config.toml
norm_eps = 1e-06
rope_fraction = 1.0
init_std_qkv = 0.0285
optimizer = "adam_variant"
learning_rate = 0.000504
lr_mult_qkv = 0.4
lr_head = 0.00513
decay_fraction = 0.451
MLP neurons of a small language model. Each row is named by its layer, matrix (up: input weights) and neuron, and shows model dimensions 112-175. Each number is 128 + 32 x the weight over its row's rms, rounded and kept within 0 to 255.
Before each neuron's rows, "fires in" lists the words (lower case) most often at its 100 highest values on Wikipedia text that the model never trained on.

fires in: "to", "2"
L5.up355 [ 56 158 111 141 130 136 151 150  63 141 174  98 143 149 185 104 129 146  35 128 175  85 127 145 132 111 108 133  78 137 145 152 150 175 130 116 131 111 156 153 120 112 164  61 144 138 168 209  98 212  81 110 122  82 118 126 138 110 161  28 108 138 157  93]

fires in: "and"
L5.up2036 [160 101 101 132 126 132 118 123 127 167 135  95 145 112 139 118  99 159 136 113  79 160 167 111 118 106 158  97 140 192 123  94  86 116 103 117 215 128 163 132 108 150  49 107 157 131 149  77 180 131  89  73 163  54 131 126  80 149 124 161 101  99 147 163]

fires in: "who", "stone", "whose"
L5.up242 [ 64  92 146  82  91 161 132 205 173 115  94  89 149 119 125 150 117  82 147 135 154 122 154 121 178 125 150 146 116 183 121 128 121 137 157 110 168  96 120 103 127  99 140 112 180 139  33 148 101 115 121 157 174  88 129 158 138 113 148 156 139 173 129  88]

fires in: "he", "race", "won", "her", "scored", "but"
L5.up1933 [100 187 114  83  86 173 139 103 115  90  80 110 142 131 122 122 129  97 150 174  94  87 113 138 157 151 147 180 100 136 124  89 152 138 129 169  64 112 117  90 151 157 149 176 141  70 138 124 172 128 156 145 121  98 108  82 123 101  82 139 147 108  44 133]

fires in: "0", "new", "none", "2", "3", "6"
L9.up1187 [114  93 169 167 154 106 119  85  86 113 107  42 170 162 182 124  98 140  97 138 179 156 110 109 164 152 127 113 129 159  74 203 144 172 130 111  89 133 108  97  86 213 125 130 136 124 104 126 107 163 140 137 106 101  86 116 130  93 174  91 123 140 138  80]

fires in: "of", "female"
L9.up432 [144 136 142 109 103  64 184 190  64 191  95 162 101 126  92 116 148 154 128  83 119 164 143 174 135 153 145  55 128 111 150 111 185 158 179  83  70 167 179 113 110 152 141 172 159 169 129  95 149 195 138  68 157 117 122 113 130 171  74  89 126 179 155 104]

fires in: "was", "produced", "to"
L5.up648 [103 141 125 104  65 100  98  80  76 161  41 186 125 157 156 109  90 107 131  82  94  74 155 152 102 176 159 110 170 153 143 114 160 137 135 146 159  69 143 118  92 136 150 107 136  93  72 129 129 123 118 167 102 199 159 150 167 127 149 102  78 204 201  84]

fires in: "of", "spanish", "space"
L5.up843 [173 147 121 122 125 161 119 110 126  98 121 181 126 124  68 112 139 113 158 112 127 146 147  92  95 113 109 158 174 100 114  43  99  79 174 190  74 155 163 146 143 131 165 144 136 116 114 125  97 100 170 162  59  72  84 121 139  48 140 128 200  71  82  99]

fires in: "they", "comedy", "party", "by", "germany", "theory"
L5.up456 [125 133 128 119 203  71 126  35  95 118 137 128 125 125 114 137 154 147 137 176  77 139 164  90 119 136 121 129 139 151 110 114 119 133 118 135 151 124 128 148  97 116 104  62  83 141 112 122 125 118 160 169 119 149  81 121 164  69 141 104 134 107 140 102]

fires in: "through", "to", "from", "into", "of"
L9.up399 [144 175 124  97  33 165 142 135 144 105 134 113 119 138 138 176 145 175  80  84  49 167 141  66 141 167 162 122 183 175 119 106 188 164 139  79 170 146 124 119 140 140  86 145 127 140 183 153 144  76 123 149 159 171  98 121 147 154  51 142 178 108 114  98]

fires in: "with", "without"
L5.up1450 [123 125 105 153 123 185 150  85 138  86 146 160  86 163 105 143 129 109 141 125 123 136 132 121 118 152 199  88  84 150 113 159  89 107 156 121  74 190 187 129 141  64 182 100 123 167  86 135 108 173  92 117 125 136  87 102 192 120 175 118 112 126 145 183]

fires in: "0", "and", "to", "w"
L5.up1935 [ 88 180  78  85 174 135 134 200 100  93 168 114 126 132  83  79 167 132 118 192 156 150 110 198  96 147 110  81 136  98 133 143  85 124  84 161 120 113 158 164 105 158 115 164 147  90 189 105 151 195 104 100  92  93 132 103  80 170  69 130  87 149  47 134]

fires in: "after", "until", "women", "will", "before", "w"
L5.up583 [151 125 158 111 155 103 117 125 141 136 122 129 187 138 144  99  99 145 177 164  88 169 146 161  56 180 160  78 168 129 107 123  69 178 140 121 128 159 138 165  87 133  79 119 151 129 131 126 153 133 135 123  93 138 200 140  81  62  88 161 127 107  71 133]

fires in: "of", "in", "to", "fnumber"
L9.up256 [100 129 128 164 174 132 120 134 165  80  97 132 113  89 121 104 130 133 114  92 122 151 135 144 166 120 120  90 132 164 147 145 104 139 118 141 118 152  60 105  68 107 168 135 207 135 122 111  99 123 136 167  68 213 125 155 125  87 104 167 110 152 149 152]

fires in: "at", "times"
L9.up369 [132 138 168 101  88 129 138  54 114 147 147 159 106 145 128 125 114 160 139  75 128 181 120 113 169 158 142  68 103 121 130 170 173 141 194 126  97 182  94 151 147 114 140 164  94 109  23 173 124 127  81 103 135 190  13 148 140 125  91 141 179 145 185 126]

fires in: "her", "family", "his"
L5.up1756 [146 140  85 106 126 122 135 161  93  93  83  90 172 136  20 110  67 106  98 135 146 125 185 168 149 114 173 130 158 104 167 136 102 151 124 116  95 130  90 137 117 108 144 120 103 141 105 146 117 129 131 171 102 138 126 161 135 166  85  71  93  92 170 165]

fires in: "2", "3"
L5.up2112 [143  90 133  99 208 161 124 177  95 186 108 117  70 134 168 129 176 142 134 196 157 134 116 122 153 123  89  86 127 196 171 131 152 123 100  97 131 107 156 111 148 132 168  88 162 133 150 157 119 138 152  48 123  82 105  76 134 168 149 162  80 124 141  87]

fires in: "5", "6", "7", "3"
L5.up1875 [136 116 125 161 160 157 136 100 139  81 163 104 156 164 152 136 177  68  88 135 162 106  72 200 105 141  84 139 124 164 167  81  78 132 121 127 116 154 153 124 128 138 129 146 113 127 181 129  83 113  71 106 142 108 128 112 127 130 105 189 155 195  95  76]

fires in: "he", "two", "scored"
L5.up1717 [101 130 104 106 113  87 159 131 125 102 163 131 144 111 124 173 115 144 152 135 116 120 146 112 166 131 112 124 155 174 141 139 175 108  95 116 132  64  65 130 134 136  88 125 150 125 137  72 124 126  92 135 105 149 157 172 110 123 192 139 140 109 117 174]

fires in: "with", "released", "release", "is", "judge"
L5.up358 [132 100  90 134  79 178 141 115 162 158 167 169 101 140 175 132 149  79 106 143 113  84 118  97  78 155 149 183 100 184  83 142 137 138  98  94 195 119  56 191  96 162 162  43 187 106 202 125 137 111 182 107 106 123 152 104 144 111 183 124  86  86 116 137]

fires in: "released", "scored", "for", "featured", "of", "recorded"
L9.up347 [ 96 134 126 131 131  71 162 136 104 121 161 112 125  80  99 103 146 125 174 165 151 105 111 103 160 138  97 115 120  73 160 176 120  78 117 102 106 187  93 145  94 181 194 153 193  92 160 150 175 115 129 173 112 142  90 159  97 191 111  88  70 157 155 123]

fires in: "he", "when", "with", "after"
L5.up1784 [102 151  74 115  89 137 179 113  66  73 129 125  71 133 106 148 127 100 112 141 131 124 126 109  98 164 144  87 118 104  75 130  65 160 104 148 111 151 128 112 162 142  99 124  65  77  92 144 135 117  80  69  74 109 155 120 163  91  97 138  90 142 124 203]

fires in: "his", "the", "and", "a", "her", "analysis"
L9.up877 [141 104 189 172  94 126 130 131 109 186 189 102 142 138 155 107 159 121 130 128 137 162 163  71 116 139 163  58 129  96  88 119 180 191  60 106 137  72 116 128 117 111 162 112  64 148  94 107 109 122  84 189 159 112 104 157 123  85 123  85 127 155 161 133]

fires in: "became", "his", "white"
L5.up694 [168 110 156 147 110 186 109 104 133  90  96 183 123 148 140  92  75 134 183 121  86 108 130 188 122 120  89 102 126 167 168 108  62  68  96 132 109  92  67 146 157 135  75 148 146  89  74 101 138 181 187 120 141 160 130 122 132 169 128 108 132 127 114 117]

fires in: "had", "have"
L5.up1383 [163 161 118 114 156 147 169 118 102 115 134 118 140  99 146 120  82  81 118 111 154 139 128 106 122  65 138 203 127 148 158 159 154 140 160 152 122 126 126 128 127  90 139 202 172  92 102  98 137 136 154 127 142 228 145 178 118 110 159 169  67  80 142 156]

fires in: "s", "his"
L9.up639 [130 134 176 127  55 118  96 146 156 160 182 102 127 117 141 130 144 179 142 143 150 114  97 114 144 128 116 106 140 120  86 111 158 142 118 124 114 129 125 148 159 188 172 136 137  89 140 103 136  69 109 195 121 162 132 127  74 107 116 133  92 203 153  73]

fires in: "of", "than", "for"
L5.up1110 [107 168 209 111 132 140 131 167 144 169 168 204 149 162 134  74 125 167 122 118 143 145 131 191  76 186 143 108 123 118 110 106  97 155 184 169 104 144  76 178  92  73  65 152 139  79 114 124 128 120  93 138 112 152 234 118  82 121 111 187 109 142 145 158]

fires in: "on", "first", "two", "three", "all", "one"
L5.up1739 [ 66 115 136 100 130  89 133 111 113 123 142 128 100  85 162 149 128 129 128 116 115 142 119  70 129 132 116 120 138 132 122 114 133 173 130 132 143 117  46 139 121 107 121 185 166 138 186  84 137 155  93 123 110  97 169 159 133 236 112 175 111 156  36 122]

fires in: "during", "on", "however", "following", "after"
L9.up1066 [111 140 109 124 107 136 114 135 124  92 144 113 104 128 145 159 135 132 113  83 114 150 117 150 186 193 107 109 145 175 135 167 160 154 107 121 123 119  97 146 107 158  61  93 141 151 159 172 177 118 105 170 155 158  98  74 117 140 108 143 122  77 178 123]

fires in: "has", "have", "having"
L5.up859 [151 104 165 149 125  77 117 170 183 151 153 111 151 126 114 161 174  82 130 111 142 149  96 102  92 160 194 135  93 166  72  89 132 109 133 172 137 126 141 162 164 111 171 100  59  87 129 103 125 110 148  72 110 103 133 151 119 194 127 107 112 159 216 100]

fires in: "for"
L5.up2124 [ 88 123  97 129 120 102 107 120  86 168 134 163 121 170 140 109 109 141 199 136  75 106 156 138 112 132 159  79  78 105 132  79 124 162 102  89 138 108  85 183 158  96 103 173 157 125 141 171 110  98 132 129 155 175 139 118 127 154 131 178 133 123 108 130]

fires in: "with", "most", "little"
L5.up283 [143 121 154 109 137 218 164 121 111  96 119 155 180 142  58 115 115 171 137 118 142 128 189 138 129 148 184  60  94 134 148 156 244 101 143 115 145 106 137 174 172  89 168 150 160  91  97 110 144  84  92 135 188 205 140 141 157 103 139 167  85 131  62 112]

fires in: "2", "nominated", "ugandan"
L5.up1139 [ 19 174 117 132 117 148 144 144 150 117 150  80 136 153 117 130 165 128  94 171 172 132 127 175 134 192 112 131 144 196 122 169 125 130 163 192  70 102 139 115 119 154 152 105 161 105 111  83 178 195  67  59 114 103 152  89 116 126 147  75  65 109 150 144]

fires in: "s", "cell", "less"
L9.up1347 [145 113 101 148 122 151 114 172 194 170 160 156 123 105 146  85 159 159 111 174 127 144 151 159  55 131 117 142 155  59 159 114 100 127 147  66 158  97  98 139 128 183 218 121 114 104 156 158 120 160 114 160 157 135  90 124 118 127 146  67 121 182 146 161]

fires in: "their", "had", "have", "my", "it", "army"
L5.up1671 [140 109 130 131  98  99 109  89 168 155 138 113 128 170 120 132 128 109  99 145 150 149 104  51 161 112  99 131  96 159 159 102 157 138 183 109 135 128  73 118 156 118 103 135 127 117  74  95 163 157 112 165 171 107 177 147 108 102 107 169 170  77  79 218]

fires in: "of", "for", "making", "combined", "support"
L5.up190 [127 212  89 128 109 122 137 154  84 144  96 169 113 153 162 115  98 158  71 131 152 120 140 129 113 117 149 141  37 137 114 146 119 133 195 146 139  95  99  88 142 120 141 166 130 168  71 143 134 142 114 110 149 108 114 136 121 103 199 120 164  83 136 196]

fires in: "2", "3", "4", "5"
L5.up957 [181 103 137 133 102  87  86 105 142  90  98  94 149 148 149  96 118  99  50 101  63 144  95 148 129 147 109 131 121 152 161  92 141 124 195 141  89 127 153 110 102 151 124  80 173 123 196 156  97 176 113 131 135 110 120 127  94 140 135  73  93 145 178 111]

fires in: "at", "in", "since", "november", "a"
L5.up1250 [ 94 145 150 146 113 111 159 106  90 134 101 162 108 101 115 145  98 116 186 104  95  95 108 101 155 102 143 165 118 144 171 140  67 111  94 127 178 127 121  89 132 104 156 165 147 105 130 163 119  79 142 100  82 151 175  87 164  66 168 112 113 176  45 187]

fires in: "in"
L5.up2010 [101 141 171 111 140  82 150 151 135 141  85 104 143 157 132 136 124 158 164  79 122 146 120 177  95 136 144  70 125 177 101  91 134 155  97 106 153  90 108 122  97 192  83  88 188 166 129  89  94  91  91 184 113 146  92  86 110 104  60  90 116  82 156  79]

fires in: "march", "june", "september", "april", "club", "program"
L5.up1775 [103 106 136 126  94 104 130 129 105 136 159 120 139 142 114 101 147 157 116  75 104 139 121 120 163 124 198 138  64  92 101  95 149 139 128 132 196 171 156 150 107 127 108 189 154 151 157 126 112 151 102 126 112 117 118 140 158 121 102 109  89 103 101 144]

fires in: "he", "during", "july", "having", "november"
L5.up184 [121 154  55 105 112  77 161 155 130  95 148 125 157  95 116 117 151 121 128 128  81 115 135 153 119 144 140 133 151 172 160 135 118 120  95 114 140 145 136 131 218 130 197  81 150 150 148 123 100 162 132  35 169 152 156 132 130 113 223 139  75 172 144 115]

fires in: "he", "four", "three"
L5.up1262 [114 127 178 148 156  84 150  84 113 127 128  90  96 143 116 148 118 111 123  97 156  90 128 153 162 110  85 133 182 136 148 129 105 115 111 112 142  92  98 167 118 134 125 150 101  85 159 119 133  91  99 106 133 116 172 108 111 160 144 158  91 112  70 134]

fires in: "of", "upon", "together", "further", "then", "final"
L9.up1404 [ 99  91 125  78 133 142 145 131 128 153 105 120 117 102  92 119 158 141 127 154  85 119 127 153 147 218 133 120 155 136  80 135 111 116 123 129 108 148 116 206 121 156 117 121 155 114 125 164 129 105 139 218 125 107 117 107  95 152  87 117 117 122 206 148]

fires in: "which", "who", "released", "and", "scored"
L5.up2237 [157 106 100 134  49 136 122 114 134 128 159 100  72 114 120 156 101 113  68 107 115  83  57 130 196 100 116  80  77 125 155  99 127 126 142  85 154 121 165  60 150  84 151 159 129 119  57 165 152  75  95 128 113  79 162 153 160 148 229 117 123 156 152  80]

fires in: "march", "family", "january", "july", "later"
L5.up1680 [120 111 147 115 148 121 117 131  98 147 136 109 114 104 129 117 131  99 150 104  59 100 186 189 121  78 162  80 101  69 135  84  97  97 142 151 150 100 121  69 153 102 158 165 146  85  85 143 130 151 112 112  98 133 105 140 114 125 134 138 151 157 105  85]

fires in: "scored", "also", "made", "started", "played", "and"
L9.up1366 [ 69 116 150 106 129  84 197 110 137 147 140  97 177  93 122 114  68 145 113 136  33 168  70 118 119 139 147 107  90 164 144  93  81 142  89 157 110 135 147 172 150 161 123 132 119 147 150 112 192  93 154 143 127 111  89 167 115 130 123 170 156 192 189  69]

fires in: "where", "manager", "returned", "while", "when", "3"
L5.up1790 [132 100 117 132 148  71 147 110  97 120  98 133 163 140 159 113 176 119  98 150 116 105 175 162 123 183 111 148  59 182 181 161  75 149 127 134 157 134 175 180 172 110 124 180 180 167 145 110  83 162  89 120 147 140 121  94 124 191 109 130 144 142 116 142]

fires in: "for", "formats", "later", "entertainment"
L5.up1578 [189 181  93 135 132  70 127  78  91 157 105 124 172 128 119 106 126 159 169 124 138 105 166 134 131 138 143 151 106 202  82  79 132 101 114  54 161 167 108 180  94  74 193 184 153 179 101 104 116 122 141 128 132 162 167 129 124  81 107 184  88 122 110 101]

fires in: "have", "mall", "hall", "following"
L5.up1075 [158 110  75 145 104 165 150 181 195 125 135 102 156 117  99 156 101  95 129  96 179 148 150 121 156  67 143 152 143 174  87 175  94 117 160 147 178 128 149 119  84 104 143 100 149 110  70  86 134 106 186 116 197 201 156 175  99 132 152 130 195 118  90 115]

fires in: "season", "record", "recorded", "time", "recording", "announced"
L5.up960 [116 103 116  92 102 100 150 141 146  96  62 107  83 157 152  60 114 106 108 105 138 135  54  63  59 102 124 135 123  77 119 132 168 130 147 219  83 149 116 145 111 151 136 141 188 116 118 135  99 119 216  75 139 108 115 129 103 153 173 135 117 155  94 156]

fires in: "0", "20"
L5.up1976 [113 150  92 119 146  70 112 175 152  91 135 111 123 113 155 118  72 169 125 116 184 185  66 122 137 116 101  95 177 164 149 147 130 185 114 152 118  86 185 142 135  94 168 146 197 149 119 174 143 152  92 156 156 110 142 126 130 196 146 117 112 136 161 171]

fires in: "out", "state", "level", "m", "women"
L5.up2242 [ 98 118 103 165 165 105  95 107  92 200 167  85  67 132 133  72 108 114 145 116 140 115  77 139 149 122 217  90  90 191 121  81 112 139 135 122 156 136 113  60  76 123 126 117 174 114 131 127 169 160 105 137 129 118 158  82 173 117  93  92 145  92 136 114]

fires in: "his", "singer", "hand", "ugandan", "may", "husband"
L5.up519 [134 126 142 180  75 164 126 138  98 139 185  67 152 114 125 137  95 120 116 111 130  82  93 126 118 137 103 116 141 150  94 124  73  75 107 124 125 163 137 145 126 148 135  59 119 163 129  91 114 126  85  89 121 149 100 147  99  87  91 150 137  89  79 168]

fires in: "3", "0", "rodríguez"
L5.up1333 [177 153 141 118 114  97 115 191 131 108 176 124 194 132  92  99 113 146 134 122 136 165 116 177 150  75  69  68 119 143 121 198 178  44 125 114 201 119  93  75 129 156 154  97 123 169 118 115 138 135  61 166 155 149 145 114  97 153  76 166 115  48 169 125]

fires in: "on", "well", "once"
L5.up739 [102 148 111 107 142  93 113 167  52  96  89 132 145 124 131 136 172 112 146 174 108 148 176 133  60 188 113  91 163 109 153  88 157 139  89 187 140 127 110 146 137 125 115 108 146 191 132 174 162 170 165 133 145 162 135 107 132 128 136 137 115 172 172 129]

fires in: "and", "would", "for", "seven", "did"
L5.up1558 [160 151 106  98  95 170 131 144 108 189 151  97 113 110 137 106 106 162 138 128 147 106 161  57  85 162 141 148 164 166 115 151 126 105  89 117 164 129  71 158  82 170 127  84 108  92 179 133 152 112 131 122 174 135 139 130 127  88  83  82 141  83 117 112]

fires in: "of", "so", "to", "soulful", "software", "social"
L9.up1364 [153 127 105  50 126  85 173 105 129 152 163 140  97 159 151 130 139  95 109 115 150 127 113 106 171 126 138 126 126 122 146 163 201 114 177 137 111  88 116 156 119 133 140 133 121 137 140 134 139 100  91 127 120 123 122 144 168 175  46 122 161 147  90 113]

fires in: "the", "and", "of", "step", "s", "with"
L9.up2031 [136 123 172 191 101 127  98 146 101 125 120 129 105  69 142 107 152  98 111 133 119 177 137 149 211 111 132  96 146 118 106 122 117 212 131 171 165 159 133 126  87 133 186 146 152 105  92 142 102 102 116 105 137 151 104  77 157 142 102  77 119 141 123 178]

fires in: "his"
L5.up1088 [122 105 102 124  41 155 132 179 168  91  94 117 192 148  93 117 143 108 104 159  85 109 190 177 151 146 180 150 115 167  86 106  51  90 121  67 175 159 139  54 137 123 100  69 116 116 103 118  84 156 112 120  94 127 108 124 107 131  99  88 149 101 104 137]

fires in: "season", "august", "seasons", "singles", "physical"
L5.up1991 [122  94 125 130 140 109  84 172  97 137 119  89 163 129 116 151 139 136 115 151 144 191  71 142 110  97 106 139 172  36 124 158 156 155 123 103  89 162  87 110 176 153 115 141 170  98 176 115 103  98 154  85 126 137  81  85 111 115  80 104 116  94  89 117]

fires in: "he", "her", "she"
L5.up108 [127 155  78 153 137 128 115 116 114 132  50 136 156 114 126 170 101 106 191 123 137  96  83  99 171 121 167 136 140 157 117  87  93 155 119  91 106 179 165 115  84  72 132 154 187 142 175  99  98 166 129 143 143 115 154 177 127 144 118 144 176 134  86 145]

fires in: "of", "duke"
L5.up494 [105 150  17 165 125 118 148  94 172  47 213 149  92  98  55  95 105 137 144  94  91  96 132 145 108 116 143 170 226 126  99 154 112 114 108 144  92 195 113 127 147  85 128  35 114 138 169 118 151 140 107  96 145  84 121 119  96  99 132 138 155 157 133 145]

fires in: "of", "between", "about", "electric"
L5.up616 [183 201 100 123 124 100 130 169 186 100 213 170 116 144 143 101 143 101 116 136 127 119 122  92 115 130 105 146 122  84 153 103 128 127 132 143 114 115 143 137 136 127  91 195 162 163 205  75 143 209  91 110  99  49 160 135 146  68  91 110  86 112 179 137]

fires in: "season", "number", "species", "production", "league"
L5.up2220 [159 147 105 112  41  74 174 141  94 172 168 114 124 147 203 121 103  78  51 113 183  81 105 119  93 100 108 166 175 144  66  54 126 168  96  92 114 130 193 171 142 120 120 176 138 107 167 190 125 111 143 118  89 122 154 120 130 107  91  72 143 119 129 170]

fires in: "his", "a", "division", "hughes", "0"
L5.up865 [ 36 136 155 150 144 150 153 143 153  97 134  82 156 153 180 106 102 158 104 131  98 156  93 159 164 156 160 120  95 121 132 102  56 121 127 116 166 149  92 102  70  78 117  66 148 111 142 136  90  99 147 137 131  56 165 116 139 105 136 142  74  98 133 105]

fires in: "at", "to", "during", "with", "where", "unlike"
L9.up2166 [ 54 186 110 101  80  94 170 156 159 133 148 123  95  84 182 140 130 138 116 125 113 113 124 177 161 172 124 124  57 145 192 146 116 168 130 122 129 119 107 175 108 121  96  96 130 132 136 152 155 123 117 132 134 108 148 130 136 175 101 123 137  68 156 167]

fires in: "and", "of", "while", "stop"
L9.up1809 [101 102 113 107 109 119  73  49 126 144 167 185 104  98 133  79 128 142 115 124  98 110 109 135 132 198  99 154 173 113  89  97 151 107 187 115 129 131 202 141 159 103 124 150  93 103 140 155 123 103 127 128 128 132  97 134 135 173 108 117  85 181 119 172]

fires in: "his", "then"
L9.up1516 [180 168 184 123 102  85 188 154 128 173 123 125  79 173 152 105 152 143  77  76 153 141 112 147 103 135 116 121  81 127 152 139 148 142 119 108 104 116  96 126 118 171 129 110 136 104 160 138 154  89 122 210 110 132 156 220 102 137 115 133 139 193 130 121]

fires in: "was", "be", "million", "year", "plant", "been"
L5.up484 [ 70 145  76 116 132 107 179 155  94 151 169  90 112 129 110 115  87 117 202 160  85  83  88 131 135 118 166  81 137  80 140 104 137 144 118 119 147 158  99 131 145 150 102 108 185 126  63 117 160 170 157 132 123 164 153 146 118 133 151 166 113 121 156 158]

fires in: "after", "been", "before", "was"
L5.up1573 [ 77 127 154 145  89 137  17 101 137  66  71  98  78 132 107 141  93 122 103  89 141 122 157 185  92 139 144 135 253 138 132  77 115 111 174 144 129 125 165 154  57 150 153 138  48 159 136 153  96 146  98  93  86  97 202 188 153 104 138 161 112 137 130 121]

fires in: "by", "at"
L5.up389 [ 84 121  89 160 163 136 177 147 103 164 160 107  97 137 112 135 145 118  51 111 177 149 129 124 165 145 119 122 154 172 119 154 147 189 107  77 128 123 141 113 120  67 161  83 155 140 133 152 181 145 160 106 119 159 183 123 119  84 135 156  73 130 154 100]

fires in: "of", "for", "coc2cccc1c2sccc1o"
L5.up1949 [155 122 135 111 190  86 140 166 100 139 195 127 124 165  90 126 102 140  91 111 129 111  78 203 133 115 152  94 140 123 152 106 184 165 179  89 152 124  99 125 154  74  81 126 161 113  93 147 120 107  69 192 169  84 131 143 111 124 101 126 135 116  80 116]

fires in: "would", "can", "they", "was", "then", "to"
L9.up2159 [ 92 156  49 117 134 163 177 120 116 160 114 144 104 102  97 134 141 146 143 145 112 121  57 143  99 160 161 116 137 111  96 149 182 180 108 137 111 128 160  82 118  94 112 162 138 131 166 113 134 108 144 149 104 120  85 167 131 125  85 154  88 193 165  91]

fires in: "they", "english", "station", "theory"
L5.up1672 [124 193 174 118 112  63  88 103 133  94 150 200  58 143 104 131 162 113 131 101  69 166  76 114 105 128 136 124 134 150 153  61 110 197 148 166  54  98 183 125 164  77 110 127  85 113 133 136 126 132 160 140 190 154 166 106 165 130 131 106  94 189 165 144]

fires in: "been", "during", "represented", "hughes"
L5.up459 [ 94 133 132 127  99 114  78 164 111 104  80 106 154 123 183 124 184 167 140 131 121 159 153  97 107 129 169 126 115 182 176 144 107 123 182 177 156 122 206 147 129 126 113 118 170 183  84 160 153 123 133 143 159 145 159 136 125 121 172 132 111 163 138  90]

fires in: "it", "an", "his", "he"
L5.up1497 [111 173  88 123 164 168 145 137  84 189 102  80  80 137 141 152 125 182 148 131 110 157 128  55 203  85 120 119 125  91 142  64 151 138  73 134 129 117 172 140 121 151 104 139  83 142 130 109 126 180 200  43 182  91 133 142  93 174 151 144 106 167 127 161]

fires in: "where", "which", "associate"
L5.up213 [ 64 161  89 120  99 149 148 152 126  85 107  67 104 135 156 111 164 114 111 120 120 140  87 162 110 131 140 147 132 151 134 128 115  94 171 152 133 193 136 129 113 143 123  96 184 129 146 145 116 175 118 174 124 138 126 159 174 153 191  86 108 121  58 140]

fires in: "and", "railway"
L5.up1849 [ 67 117 138 130  82 165 102 100 162 164 154  96  82 153 154 143 124 159 107 157 126 125 107 135 121 122 159  92 157 123  71 120  93 119 112 101  79 143 178  99 173 113 140 116 132 137 122 131 118 153 128 104  83 150 133  91 166  72 161 168 123 148 168 135]

fires in: "it", "italy", "lockesburg"
L5.up1563 [120 181  45 142 151 137 111 110 134 137 175  78 159 170 103 172 101 144 125  76 141  85 110 113 139 147 108 147 144 166 121  97  99 191 140  99  76 121 149 128 184 105 142 136 134 107 147 111 102 118 126 148 138  83 133 106 120 170 122 155  57  88 130 154]

fires in: "0"
L5.up2023 [ 95 102 153 153 128  85 148 108 122 151 188 153  99 117 167 119 133 108 154 140 153 119 212 134 124 107 101 172 123 190 133 185 101 142  94 139  98 172  86 119 124  99 110 163 112 133 161 172 130 125 119  73 144 122 104 121 119 114 178 137 108 171 167 100]